{"hidden_size": 448, "num_attention_heads": 7, "num_key_value_heads": 7, "norm_place": "pre", "positions": "learned", "init": "normal", "init_std_qkv": 0.023, "init_std_o": 0.0}
MLP neurons of a small language model. Each row is named by its layer, matrix (up: input weights) and neuron, and shows model dimensions 272-335. Each number is 200 + 30 x the weight over its row's rms, rounded and kept within 0 to 999.
Before each neuron's rows, "fires after" lists the tokens most often just before its 100 highest values on Wikipedia text that the model never trained on.

fires after: " |", ";", "\n", "|", ")"
L17.up424,157,194,192,189,186,207,178,183,163,192,249,187,228,209,206,162,181,199,213,168,174,155,243,225,197,217,178,185,195,192,221,199,270,179,195,156,188,175,199,212,265,207,182,195,222,195,234,165,237,133,217,262,259,208,233,218,150,235,181,211,220,234,191,194

fires after: "f", " f", " F", "re", "p", "pr"
L7.up2,217,182,177,218,211,192,248,140,138,204,179,236,177,176,269,193,172,210,202,189,207,202,220,172,182,155,188,211,162,161,208,192,231,173,211,274,157,177,204,180,228,191,197,212,215,208,186,232,196,189,172,206,268,169,197,184,173,224,202,178,172,185,218,170

fires after: "\n", "|", " S", " 2", " 3"
L17.up1625,191,188,199,168,211,142,223,178,242,124,173,216,197,215,210,259,233,171,222,183,245,188,178,264,197,184,171,145,204,210,266,204,117,199,205,188,188,207,225,227,184,181,222,171,173,173,189,189,262,218,207,196,225,228,208,212,181,174,186,171,223,199,153,213

fires after: " 1", " 6", " 0", " ", " 3", " 2"
L7.up876,169,165,197,183,210,227,187,210,181,235,198,229,241,209,205,240,199,178,163,184,216,258,275,211,223,214,208,219,212,261,164,155,163,170,177,236,228,183,204,182,208,245,194,171,223,196,191,164,172,251,213,191,146,218,148,237,205,215,220,125,192,129,187,171

fires after: " V", " v", "v", " pr", " p", "c"
L7.up1088,185,160,221,228,153,222,229,151,217,193,220,193,227,191,242,201,224,188,183,165,202,148,195,203,221,196,174,182,176,205,197,215,214,214,205,211,192,212,195,310,245,189,133,157,147,182,208,198,160,149,152,172,175,232,181,179,247,202,158,162,208,180,252,220

fires after: " |", ":", "\n"
L17.up780,163,193,160,176,176,190,238,200,206,187,208,215,222,181,177,172,136,233,175,213,197,214,158,183,195,198,151,189,103,172,207,254,194,162,219,192,248,195,172,237,160,200,247,198,224,194,194,166,200,185,205,210,194,226,222,237,190,212,224,209,200,229,194,252

fires after: " K", " D", " N", "enn", " d"
L7.up726,232,241,185,162,191,172,252,192,144,219,213,192,200,206,191,190,223,214,219,234,224,191,190,209,173,199,187,238,237,172,224,203,173,261,170,244,187,224,205,196,213,231,176,164,209,190,233,155,163,240,293,178,235,234,182,175,181,260,217,217,158,249,242,214

fires after: " |", " —"
L2.up870,141,183,106,199,186,223,167,199,189,159,208,203,193,200,152,243,202,222,241,229,230,177,202,131,183,245,200,224,161,221,177,207,200,155,221,183,144,219,180,187,209,204,177,147,153,169,209,197,213,192,230,201,173,197,151,212,163,206,197,202,258,236,234,177

fires after: " in", " of", ",", "er"
L7.up43,197,232,193,141,180,199,241,211,227,208,222,190,205,205,217,176,210,202,261,195,179,180,209,204,215,153,205,193,170,193,218,195,204,199,214,232,199,214,172,161,162,183,209,157,160,184,264,188,177,211,203,211,180,153,188,166,191,239,238,196,192,195,198,219

fires after: " t", " b", " par", " cor"
L7.up1041,209,181,234,137,184,179,178,187,192,187,224,216,166,149,173,213,189,212,213,190,262,233,146,171,214,242,215,159,181,163,195,222,265,157,173,215,182,201,281,200,156,151,195,238,201,193,219,191,179,211,173,200,205,146,229,163,161,222,167,225,234,256,213,196

fires after: " |", ".", "os", " Rank", " type", "|"
L7.up1148,239,223,214,250,206,197,179,180,183,161,263,164,174,214,217,208,192,199,159,216,180,175,171,176,214,195,144,190,217,107,218,175,201,184,181,195,181,177,232,201,221,202,190,207,212,218,204,191,237,184,220,206,183,215,189,201,190,190,191,205,183,222,183,212

fires after: " as", " a", " in", "A", " As", " A"
L7.up162,230,203,266,195,190,223,213,164,150,206,186,214,187,282,230,225,161,220,206,219,216,179,209,225,204,184,209,252,138,216,168,171,201,211,206,214,194,173,189,167,236,223,232,169,184,183,224,185,243,121,191,129,216,191,218,214,236,214,186,170,197,223,228,208

fires after: " b", " t", " f", " m", " s", " h"
L2.up1247,152,144,182,170,178,201,164,162,157,205,210,241,202,179,220,246,237,185,181,147,226,174,196,184,265,224,203,228,179,187,202,196,199,224,170,259,224,193,179,196,194,164,165,199,186,179,225,169,198,196,211,194,198,209,221,175,189,233,207,205,186,197,197,241

fires after: " l", " m", " D", " r", " d", " re"
L7.up1482,231,177,220,177,184,157,170,203,185,213,176,237,164,285,239,210,239,222,222,182,189,225,212,190,255,167,246,208,241,147,195,164,217,203,178,170,171,172,219,212,201,204,161,229,159,188,159,181,175,220,188,206,202,203,171,212,177,209,177,160,166,194,226,181

fires after: "\n", "N", "el", " votes"
L7.up1016,215,161,165,216,182,175,169,153,214,182,219,157,204,170,167,170,150,195,199,213,202,165,206,173,187,186,227,180,183,152,192,213,219,212,163,158,213,148,180,209,171,179,202,207,153,205,139,186,221,164,185,250,214,187,264,241,164,188,190,190,187,148,231,218

fires after: ",", " L", " of", ";", " and", " V"
L7.up238,197,227,226,187,182,171,214,201,152,218,219,227,163,216,173,223,227,145,223,177,181,195,179,214,229,182,245,201,206,165,203,196,212,219,142,278,157,249,220,184,175,171,173,222,163,219,213,181,183,180,181,212,220,167,257,186,171,183,206,220,195,199,195,187

fires after: " |", "|---|---|---|---|", ".", "|---|---|---|---|---|---|", "|---|---|---|---|---|"
L17.up705,170,156,171,186,227,212,148,174,219,166,171,229,192,203,118,199,197,173,243,217,188,177,247,146,252,193,227,159,191,129,210,198,144,238,190,238,236,108,224,181,204,192,216,178,211,219,208,216,229,201,195,206,158,155,176,195,242,219,260,211,195,225,186,205

fires after: ",", "–", " |", " ("
L17.up120,260,191,188,201,212,171,194,200,181,191,178,181,112,203,221,246,171,233,250,198,159,233,156,224,218,194,215,188,190,166,214,213,162,183,202,227,179,220,189,248,213,194,192,191,216,208,260,189,236,201,220,186,241,223,190,207,172,192,202,228,203,203,197,173

fires after: " Y", "ans", " W", " Sw", "W", "k"
L7.up298,161,179,249,221,236,227,208,220,210,199,214,198,229,175,212,205,231,174,206,228,199,193,141,203,187,207,166,254,182,182,205,156,205,207,197,183,294,172,168,215,207,182,176,181,250,200,232,177,266,198,206,227,144,167,242,236,209,218,251,168,193,178,178,231

fires after: "C", "G", "D", "L", " C"
L7.up311,207,184,223,204,247,180,195,173,200,172,216,182,152,191,206,216,206,205,212,232,195,240,165,206,235,201,204,188,181,208,202,200,204,191,205,201,186,162,165,205,258,215,248,200,138,155,175,210,226,174,209,216,196,173,190,255,186,259,217,186,181,139,239,222

fires after: " V", " Z", " I", " z", " Pr", "v"
L7.up1328,254,153,195,226,158,226,219,132,193,224,203,179,222,212,230,168,225,179,161,189,199,204,204,243,242,136,213,225,196,223,206,258,163,178,202,210,256,241,175,232,192,168,167,164,104,165,182,214,170,213,141,222,224,229,135,186,175,224,158,168,206,181,173,222

fires after: ",", " and", "wh", " which", ".", "eth"
L7.up492,180,173,154,229,150,242,187,180,211,173,191,200,189,234,248,217,160,241,225,212,214,174,208,196,199,189,218,223,151,195,200,218,185,206,256,194,215,193,203,190,213,202,212,195,203,189,183,217,184,189,232,173,168,213,206,217,207,232,244,241,163,180,204,201

fires after: " N", " D", " T", " d", " New"
L7.up1578,183,250,235,197,138,176,203,197,200,236,163,219,201,216,217,229,160,242,183,255,253,230,222,201,161,215,183,199,208,172,214,263,148,242,171,219,170,205,214,187,223,252,218,176,234,196,198,175,188,234,231,282,170,145,187,162,187,161,205,226,220,249,233,189

fires after: " l", " L", " v", " p", " Stadium"
L7.up813,209,213,246,213,186,170,230,179,210,168,194,193,201,205,193,195,263,269,179,192,235,228,174,206,185,256,235,157,180,150,220,184,227,209,156,225,209,198,184,185,158,174,198,186,180,160,233,274,140,212,153,166,213,226,218,216,163,183,155,165,218,240,189,163

fires after: " the", " D", "arly", " d", "=="
L7.up313,216,206,217,213,174,183,175,176,201,231,232,223,208,261,214,173,211,213,234,227,198,282,232,157,203,236,211,171,201,228,166,268,185,245,184,186,204,254,219,203,179,236,163,191,255,211,165,180,278,234,199,206,146,231,182,192,198,220,198,222,236,213,212,199

fires after: ",", " sp", " Second", " d"
L2.up1157,208,201,199,191,184,135,186,148,262,244,204,184,182,192,224,190,210,151,187,212,252,171,188,203,222,160,202,215,156,236,203,193,198,181,205,154,200,241,166,178,198,235,178,186,183,213,210,169,178,177,185,191,161,180,181,196,219,163,240,185,183,227,176,204

fires after: " |", "\n", " —"
L2.up244,190,147,231,220,222,203,170,154,201,225,181,244,209,206,200,226,228,181,260,181,243,182,174,189,260,171,233,215,167,240,166,152,231,178,207,229,168,169,158,139,207,193,190,236,200,183,209,164,131,231,213,234,202,180,206,233,189,208,261,209,207,220,212,209

fires after: " L", "L", "R", " R", "l", "C"
L7.up534,179,203,234,216,216,165,219,115,216,174,193,148,192,230,163,196,179,223,212,211,164,183,222,192,253,203,213,160,197,208,215,181,197,177,202,230,200,187,183,181,228,195,193,190,256,201,144,183,181,162,216,209,220,175,189,272,161,210,214,240,192,182,216,212

fires after: "\n", " s", "|---|---|---|---", " r"
L2.up1659,209,160,188,209,246,197,152,149,193,197,246,240,184,199,210,264,227,108,213,173,199,254,208,212,171,234,225,187,200,210,174,176,230,155,160,269,217,226,145,197,250,192,227,240,208,125,190,134,218,217,223,172,214,243,212,161,226,186,206,215,204,148,223,207

fires after: " ", " 0", " |", " y", " 1", " 2"
L7.up990,257,203,218,230,237,206,251,202,222,184,182,153,180,139,203,197,247,211,182,251,205,160,273,175,223,189,220,229,204,238,170,144,171,145,179,208,209,161,169,212,201,180,220,234,173,209,142,210,219,163,191,232,207,178,213,229,227,183,196,190,193,188,247,188

fires after: " |", " track", " Man"
L2.up852,168,163,214,166,208,230,215,156,140,209,190,168,212,194,170,189,158,152,193,208,195,211,167,185,186,211,201,212,235,169,165,223,155,227,186,230,231,165,202,186,239,242,250,210,215,215,194,174,180,180,213,222,215,230,228,181,250,193,219,171,195,214,165,229

fires after: " B", " 7", " 3", " 2", " 0", " 4"
L7.up1726,162,219,235,227,199,220,204,152,223,217,196,249,196,187,201,209,198,150,187,207,225,237,243,209,182,186,182,183,177,212,209,167,254,181,149,202,230,190,215,201,213,237,263,207,201,184,204,216,199,201,200,225,229,181,179,147,180,184,159,187,232,147,228,235

fires after: ",", " that", " the", " Ro"
L7.up1446,192,184,175,169,189,227,231,166,200,248,198,213,209,248,183,217,159,169,205,176,158,276,187,226,184,200,219,212,210,208,196,245,203,199,189,234,124,220,162,203,229,173,169,190,204,209,254,207,185,224,193,211,208,190,171,223,194,174,227,186,233,195,259,193

fires after: "\n", "ab", " known", "om", " such", "ested"
L7.up1364,214,192,229,203,252,246,186,213,174,173,248,154,177,183,168,215,153,124,210,214,190,166,156,221,161,195,269,221,218,201,222,206,247,197,202,205,201,186,223,217,181,163,238,155,215,174,239,187,181,241,202,192,216,213,216,124,184,240,186,170,206,197,260,157

fires after: " H", "h", " h", " gr", " gu"
L7.up769,211,194,244,241,168,169,199,233,208,165,183,215,202,213,181,197,164,157,203,203,249,167,154,244,174,209,167,208,211,200,201,168,187,228,191,249,201,221,240,202,189,118,187,162,164,204,183,239,239,230,157,165,159,197,178,198,192,166,232,185,161,196,157,203

fires after: " V", " M", " p", "P", " K"
L7.up1010,210,185,259,175,202,231,213,204,160,164,223,170,123,253,218,221,176,172,207,213,186,173,148,233,194,174,185,211,201,211,173,203,177,203,171,226,192,239,152,203,201,200,137,207,183,229,230,251,206,200,198,188,168,214,198,160,163,195,143,187,156,179,219,154

fires after: " |", "/", " v", "00", " 5", ":"
L17.up1334,192,243,191,148,201,199,233,215,186,196,168,161,211,226,191,191,154,181,176,253,186,180,189,235,216,199,198,170,190,190,153,178,208,187,198,174,218,133,206,249,133,198,246,173,234,169,178,218,132,206,227,192,183,226,186,172,196,185,200,160,229,245,201,205

fires after: "\n"
L2.up1341,221,178,201,168,181,204,222,200,240,277,224,228,195,172,219,210,214,174,217,171,208,226,185,234,260,185,219,241,177,223,193,191,212,121,212,192,182,179,189,212,233,193,207,192,216,225,159,207,176,222,244,153,203,164,172,216,215,153,211,228,228,224,221,219

fires after: ")", "\n"
L2.up1459,249,183,158,213,253,142,190,192,193,161,195,176,248,218,232,188,176,214,199,199,214,169,158,215,171,161,240,194,144,196,200,255,190,251,244,178,210,162,148,164,290,210,176,174,162,198,129,192,249,179,219,211,162,176,234,181,129,207,199,194,162,159,173,234

fires after: " l", " f", " pl", " L", "l", " sp"
L7.up585,203,202,192,268,215,196,185,188,259,220,274,238,195,196,168,178,259,182,237,175,186,215,180,221,184,283,141,173,193,188,222,189,207,221,205,153,239,203,196,223,150,209,211,167,219,231,212,239,239,154,156,161,239,227,216,176,170,205,179,172,214,213,203,171

fires after: "le", "re", "o", "e", "ö"
L7.up900,259,176,175,230,272,201,248,169,236,161,290,229,179,195,202,186,186,193,240,193,207,138,183,188,176,154,212,256,199,225,220,178,206,216,161,221,239,208,225,180,239,201,204,186,239,197,203,215,191,162,165,231,150,166,169,114,200,191,182,207,203,178,143,235

fires after: ",", " |", " ."
L17.up1033,180,222,220,192,220,205,195,207,221,146,182,229,228,175,203,248,203,176,213,186,233,163,193,182,212,193,186,231,188,169,219,179,193,197,176,203,206,168,157,224,229,190,170,222,189,226,209,177,193,215,157,193,212,168,287,199,224,201,185,204,225,221,214,195

fires after: "os", "g", "un", " trans", " W", " Un"
L7.up903,202,197,198,214,181,200,215,269,220,192,204,155,181,231,201,207,161,156,199,194,198,215,234,226,202,200,228,205,216,222,199,180,215,175,207,175,146,254,217,151,267,189,179,187,144,235,225,207,154,231,181,212,162,192,186,146,229,201,183,185,185,129,151,238

fires after: "\n", " v", " D", " time", ",", " d"
L7.up1316,220,180,160,229,170,196,222,170,177,249,208,228,207,214,209,229,246,188,182,203,202,217,176,178,213,151,237,183,191,183,222,212,222,243,180,217,226,214,231,204,163,245,197,220,201,243,176,160,182,222,171,194,226,171,198,218,214,127,217,164,210,210,205,188

fires after: " L", " Le", " le", " T"
L7.up576,186,228,247,177,160,199,207,195,172,170,206,225,134,207,236,207,224,219,212,173,185,250,201,208,180,228,199,232,215,219,202,151,204,203,188,238,200,271,209,210,195,166,209,210,249,216,186,194,161,188,211,204,226,201,219,187,193,145,181,226,217,206,218,226

fires after: " f", " F", "f", "F", " v"
L7.up40,189,191,157,217,226,153,225,170,179,154,235,218,231,175,254,217,172,219,184,175,208,189,217,216,212,195,218,246,215,242,232,155,193,214,213,198,209,205,199,170,197,251,195,214,222,214,185,253,260,261,161,189,231,281,216,219,150,213,178,202,216,153,171,223

fires after: ",", "–", " |", " (", " W"
L17.up1393,266,235,207,253,154,230,238,172,211,182,199,161,150,257,166,179,192,207,247,222,190,237,190,235,184,249,206,188,217,190,197,226,213,252,213,226,161,216,198,243,205,215,176,184,143,218,214,285,239,198,165,158,221,183,175,185,199,216,180,130,212,232,235,209

fires after: " L", " l", "l", "L", " d", " Gl"
L7.up765,189,161,152,210,191,201,206,245,178,166,221,172,180,214,285,190,231,201,152,205,206,220,163,232,160,145,220,201,144,191,170,185,167,251,180,216,220,226,183,178,242,185,173,220,188,216,162,204,248,201,182,173,233,230,208,160,203,182,198,221,216,206,203,232

fires after: " the"
L2.up709,228,217,187,165,200,191,200,186,193,229,241,231,211,191,142,211,193,228,246,186,225,218,193,212,228,207,221,174,179,220,257,229,192,203,172,245,220,229,191,212,178,205,222,192,212,205,214,206,164,199,247,172,158,185,251,176,227,181,218,235,199,196,138,199

fires after: " |", ",", "–", "-", "R"
L17.up220,219,131,189,126,173,232,244,217,168,137,165,159,172,203,226,211,260,143,156,186,157,164,193,169,131,233,244,157,212,200,215,141,164,159,245,157,195,164,207,252,180,197,225,208,141,210,168,251,182,227,193,203,209,207,221,162,188,211,167,253,225,196,214,165

fires after: " =", "\n", " E", ",", " W"
L7.up1246,216,196,227,232,165,206,214,171,175,204,161,200,146,264,168,187,222,210,204,217,191,237,180,143,196,185,208,212,181,219,189,228,217,187,137,185,219,177,172,170,229,245,148,192,195,264,182,270,184,133,223,213,220,153,182,219,168,287,164,206,196,172,224,200

fires after: "\n", " 0", " ", " Un"
L7.up922,228,180,252,187,212,165,241,233,249,188,235,191,243,156,218,172,215,234,278,201,174,209,173,237,222,259,203,176,206,215,178,231,151,206,174,190,203,199,203,212,251,265,219,184,131,183,200,183,172,217,205,202,177,186,222,218,207,148,184,176,232,199,233,200

fires after: " 0", " ", " 2", " 1", " —", " 4"
L2.up726,164,222,176,221,224,208,225,191,220,197,213,221,206,173,195,142,171,157,216,234,254,160,256,220,244,230,199,195,178,177,215,196,199,193,195,226,173,238,158,197,220,204,216,174,216,230,234,147,143,187,195,179,229,177,205,194,214,210,145,110,197,145,240,231

fires after: "\n", ".", " v"
L2.up555,229,192,213,240,232,184,242,197,244,163,227,206,180,182,243,183,170,210,169,224,226,189,214,219,200,227,151,188,181,237,174,184,182,150,190,238,216,207,206,216,205,232,211,216,295,243,261,217,142,223,200,186,219,210,206,188,178,165,224,266,234,220,122,211

fires after: "|", " |", ",", "-", " from", " since"
L7.up65,183,156,186,214,192,188,230,217,192,194,200,135,205,275,201,213,210,228,228,190,172,186,209,132,183,197,255,179,162,151,259,198,211,194,212,218,223,219,204,187,177,198,188,236,199,250,188,188,199,196,207,151,148,227,169,228,199,172,219,234,186,166,176,253

fires after: ":", ",", " /", " and", " as", ";"
L7.up165,217,213,158,241,155,210,207,183,220,153,173,181,198,214,260,220,201,203,204,231,216,228,205,181,201,166,185,223,164,239,214,200,183,240,162,195,191,182,194,165,210,193,207,176,200,214,218,228,155,178,235,179,185,194,257,162,171,199,210,202,231,196,190,196

fires after: " |", "\n", "-", "|"
L2.up1578,223,161,203,174,169,187,202,216,204,212,188,204,214,268,196,177,213,201,206,126,175,241,220,200,223,208,167,229,177,196,202,235,179,211,248,202,220,217,221,211,197,203,238,254,158,156,207,220,160,216,240,179,227,182,189,206,214,230,164,211,198,176,236,205

fires after: " as", " 0", " As", " 1"
L7.up445,184,202,142,220,199,208,164,165,190,209,223,241,228,199,204,196,238,205,210,225,188,176,228,240,232,286,240,220,152,201,165,241,201,206,261,229,151,252,179,152,160,203,196,153,196,164,215,209,195,183,207,240,202,170,185,198,164,225,146,244,218,235,234,262

fires after: " M", " m", " Tr", "ur", "r", " per"
L7.up843,144,198,195,151,200,186,217,209,167,189,229,176,228,202,230,244,238,171,198,257,224,185,192,233,232,280,170,178,168,170,225,250,118,195,210,216,191,166,179,218,152,207,206,225,225,187,176,183,253,171,233,216,200,198,197,183,221,167,174,165,201,195,171,198

fires after: "\n", ")", " UTC", ";", " Time"
L2.up1123,192,177,168,164,221,151,190,237,215,147,194,189,180,216,234,208,201,215,241,217,222,151,150,230,125,140,267,214,182,202,247,172,201,209,206,178,227,134,169,159,210,221,191,200,209,241,163,175,235,213,201,224,160,193,229,192,176,174,237,211,182,224,173,205

fires after: "\n", "–", " by"
L7.up571,257,151,201,200,198,245,225,183,247,245,194,191,230,207,218,188,202,209,238,203,224,224,194,228,234,203,213,208,221,203,207,185,217,194,151,224,236,183,246,202,199,229,181,151,203,179,195,188,212,199,231,158,177,203,149,252,172,155,227,212,192,205,224,237

fires after: " the", " W", " n", " w"
L7.up625,165,181,204,238,224,171,214,220,185,235,177,211,222,230,119,226,240,175,233,224,250,212,150,199,200,159,219,217,213,210,248,176,209,176,188,231,176,194,211,244,189,182,172,203,174,208,212,204,225,189,195,184,157,164,246,194,172,222,188,196,206,186,149,250

fires after: " |", "–"
L17.up655,200,201,177,216,165,173,195,207,183,210,274,167,222,193,159,174,192,186,266,209,155,249,234,198,201,164,201,207,170,242,198,182,192,151,198,219,189,179,164,201,182,179,212,171,177,228,224,240,264,201,170,222,239,181,145,223,203,140,222,199,178,232,198,206

fires after: " 0", " —", " ", " 2", " 4", "6"
L2.up1158,153,181,165,217,202,167,209,207,171,220,170,234,260,206,229,178,168,156,182,221,224,216,196,141,264,210,188,191,135,162,174,157,181,155,204,186,163,184,162,180,217,249,234,181,201,170,190,207,162,177,142,192,210,182,176,256,181,181,153,176,213,195,289,198

fires after: ",", " prov", " result"
L7.up1122,233,213,207,260,204,173,177,191,175,215,204,190,228,167,196,239,238,194,231,183,214,212,119,255,200,237,195,205,190,160,183,200,245,200,206,222,142,215,172,252,222,194,163,184,186,260,164,219,178,217,153,183,225,227,221,187,183,236,213,218,211,191,234,221

fires after: " L", " l", "L", " D", " le", "l"
L7.up1429,202,202,209,181,213,214,220,196,196,194,193,210,131,195,239,153,209,218,206,170,205,227,199,254,189,197,208,208,207,180,226,218,196,145,172,223,216,208,178,214,204,227,207,222,210,198,230,220,171,241,187,168,149,261,197,163,234,175,189,176,166,175,188,178

fires after: ".", ",", " comp", "ro"
L2.up496,168,261,184,224,218,146,155,217,187,163,171,157,201,208,209,116,229,209,214,187,209,131,198,224,208,228,216,184,191,189,181,224,173,193,208,187,183,210,210,238,210,236,208,193,209,161,212,142,163,223,173,191,140,185,212,148,203,206,192,215,194,138,210,255

fires after: " def", "eat", "e", "os", " se", " vict"
L7.up984,250,160,187,162,182,173,236,234,183,241,219,203,259,231,246,148,211,258,176,183,243,168,199,207,237,208,206,216,193,174,169,195,185,217,192,226,249,180,210,248,184,135,190,222,202,265,230,186,227,166,139,157,218,214,186,228,236,183,185,213,257,197,195,187

fires after: " |", "-"
L2.up216,231,200,160,204,201,246,182,229,125,199,200,229,182,218,176,182,224,170,226,197,163,198,253,228,186,240,209,229,198,218,221,182,177,162,177,187,197,168,214,184,196,238,243,178,152,251,203,205,181,186,190,172,181,184,153,224,142,205,242,181,216,215,186,200

fires after: " |", "2", "er", " 0"
L2.up1125,177,167,164,152,220,189,209,155,203,229,210,195,194,184,215,204,211,186,244,225,150,170,188,140,175,268,207,173,205,247,138,171,241,187,196,194,187,183,222,221,175,210,221,183,123,212,173,204,177,176,207,224,230,190,214,207,209,189,251,196,191,166,167,218

fires after: " |", " 0", "1", " 4"
L7.up641,224,203,181,189,218,224,187,195,158,201,191,97,203,200,198,183,203,140,189,171,138,174,173,165,183,223,185,187,197,220,187,187,252,169,198,198,183,226,166,194,180,243,178,186,166,182,200,199,207,160,148,161,170,232,221,172,255,179,136,185,207,230,188,230

fires after: ".", "st", " st", "d", "c", " St"
L7.up1160,175,236,183,262,226,172,214,198,191,180,192,207,245,177,270,212,173,196,185,191,172,235,187,271,225,135,252,151,153,182,175,255,182,226,180,218,209,216,178,227,261,225,180,187,218,177,209,191,261,188,221,204,164,204,213,282,197,237,193,189,192,130,220,231

fires after: " |", ",", " /"
L17.up200,171,214,196,169,207,193,221,214,242,204,199,140,210,208,227,171,261,226,238,173,197,168,202,244,251,238,176,178,223,237,207,147,201,179,203,237,204,169,203,233,222,241,201,203,230,158,251,224,168,160,195,229,240,150,193,175,179,179,196,192,174,178,200,178

fires after: " 0", " 1", " member", " son", " daughter", " brother"
L7.up1524,225,221,239,184,228,164,195,220,185,223,222,178,235,207,229,204,234,221,188,211,241,185,240,178,212,176,255,176,123,209,160,180,193,196,190,212,148,164,217,158,229,217,197,185,236,177,182,191,196,197,197,242,225,226,253,206,197,153,207,144,211,173,221,175

fires after: " the", " M", " C", ".", " c", " m"
L2.up955,209,165,246,220,234,252,234,212,128,128,219,186,203,188,184,231,163,204,242,207,181,160,209,163,257,169,212,167,243,188,267,149,202,173,168,172,202,204,179,179,237,199,198,203,221,247,216,233,151,248,214,211,196,222,184,187,180,220,244,232,250,147,193,121

fires after: " h", "h", " H", "y", "H"
L7.up1696,162,240,216,272,200,209,168,196,207,272,181,233,172,179,146,212,149,196,218,215,236,241,167,211,210,231,187,229,158,176,249,210,203,160,219,178,185,180,245,178,177,123,205,198,236,142,163,227,249,254,207,176,193,146,159,197,177,221,170,148,150,205,204,168

fires after: "°", "st", " Stev", " Ed", " Grand", "′"
L7.up382,191,180,217,219,211,212,194,158,198,154,145,166,213,163,250,187,295,146,200,207,150,221,179,165,170,170,167,214,197,202,185,188,209,174,171,160,223,234,193,227,220,171,166,230,200,183,248,220,193,192,198,183,220,181,256,236,200,175,190,255,267,243,219,178

fires after: " (", "\n", "==", " \"", "\"", "==="
L2.up1514,235,210,217,176,236,173,165,208,232,213,224,239,233,230,225,151,191,224,180,160,249,174,246,161,180,190,222,245,110,241,224,221,222,244,170,242,208,205,182,184,225,224,188,117,237,189,219,171,207,161,238,117,156,183,262,157,198,212,239,172,190,177,224,198

fires after: " ", "°", "%", "′", "″", " of"
L7.up1783,222,180,153,183,240,244,174,179,199,189,235,160,211,177,231,177,204,193,203,214,169,230,166,160,240,221,203,204,156,153,177,195,168,184,145,186,222,213,177,236,217,205,199,215,185,168,224,205,183,242,160,138,173,192,205,224,240,218,186,217,214,211,153,213

fires after: " Al", "al", "L", " L", "l"
L7.up102,185,130,191,198,221,179,218,170,174,154,184,185,213,205,186,229,269,222,235,181,171,225,152,216,187,173,203,196,184,180,201,189,227,250,212,255,250,183,161,207,209,181,183,196,211,146,200,185,250,141,218,194,151,243,176,184,145,191,185,182,208,217,216,254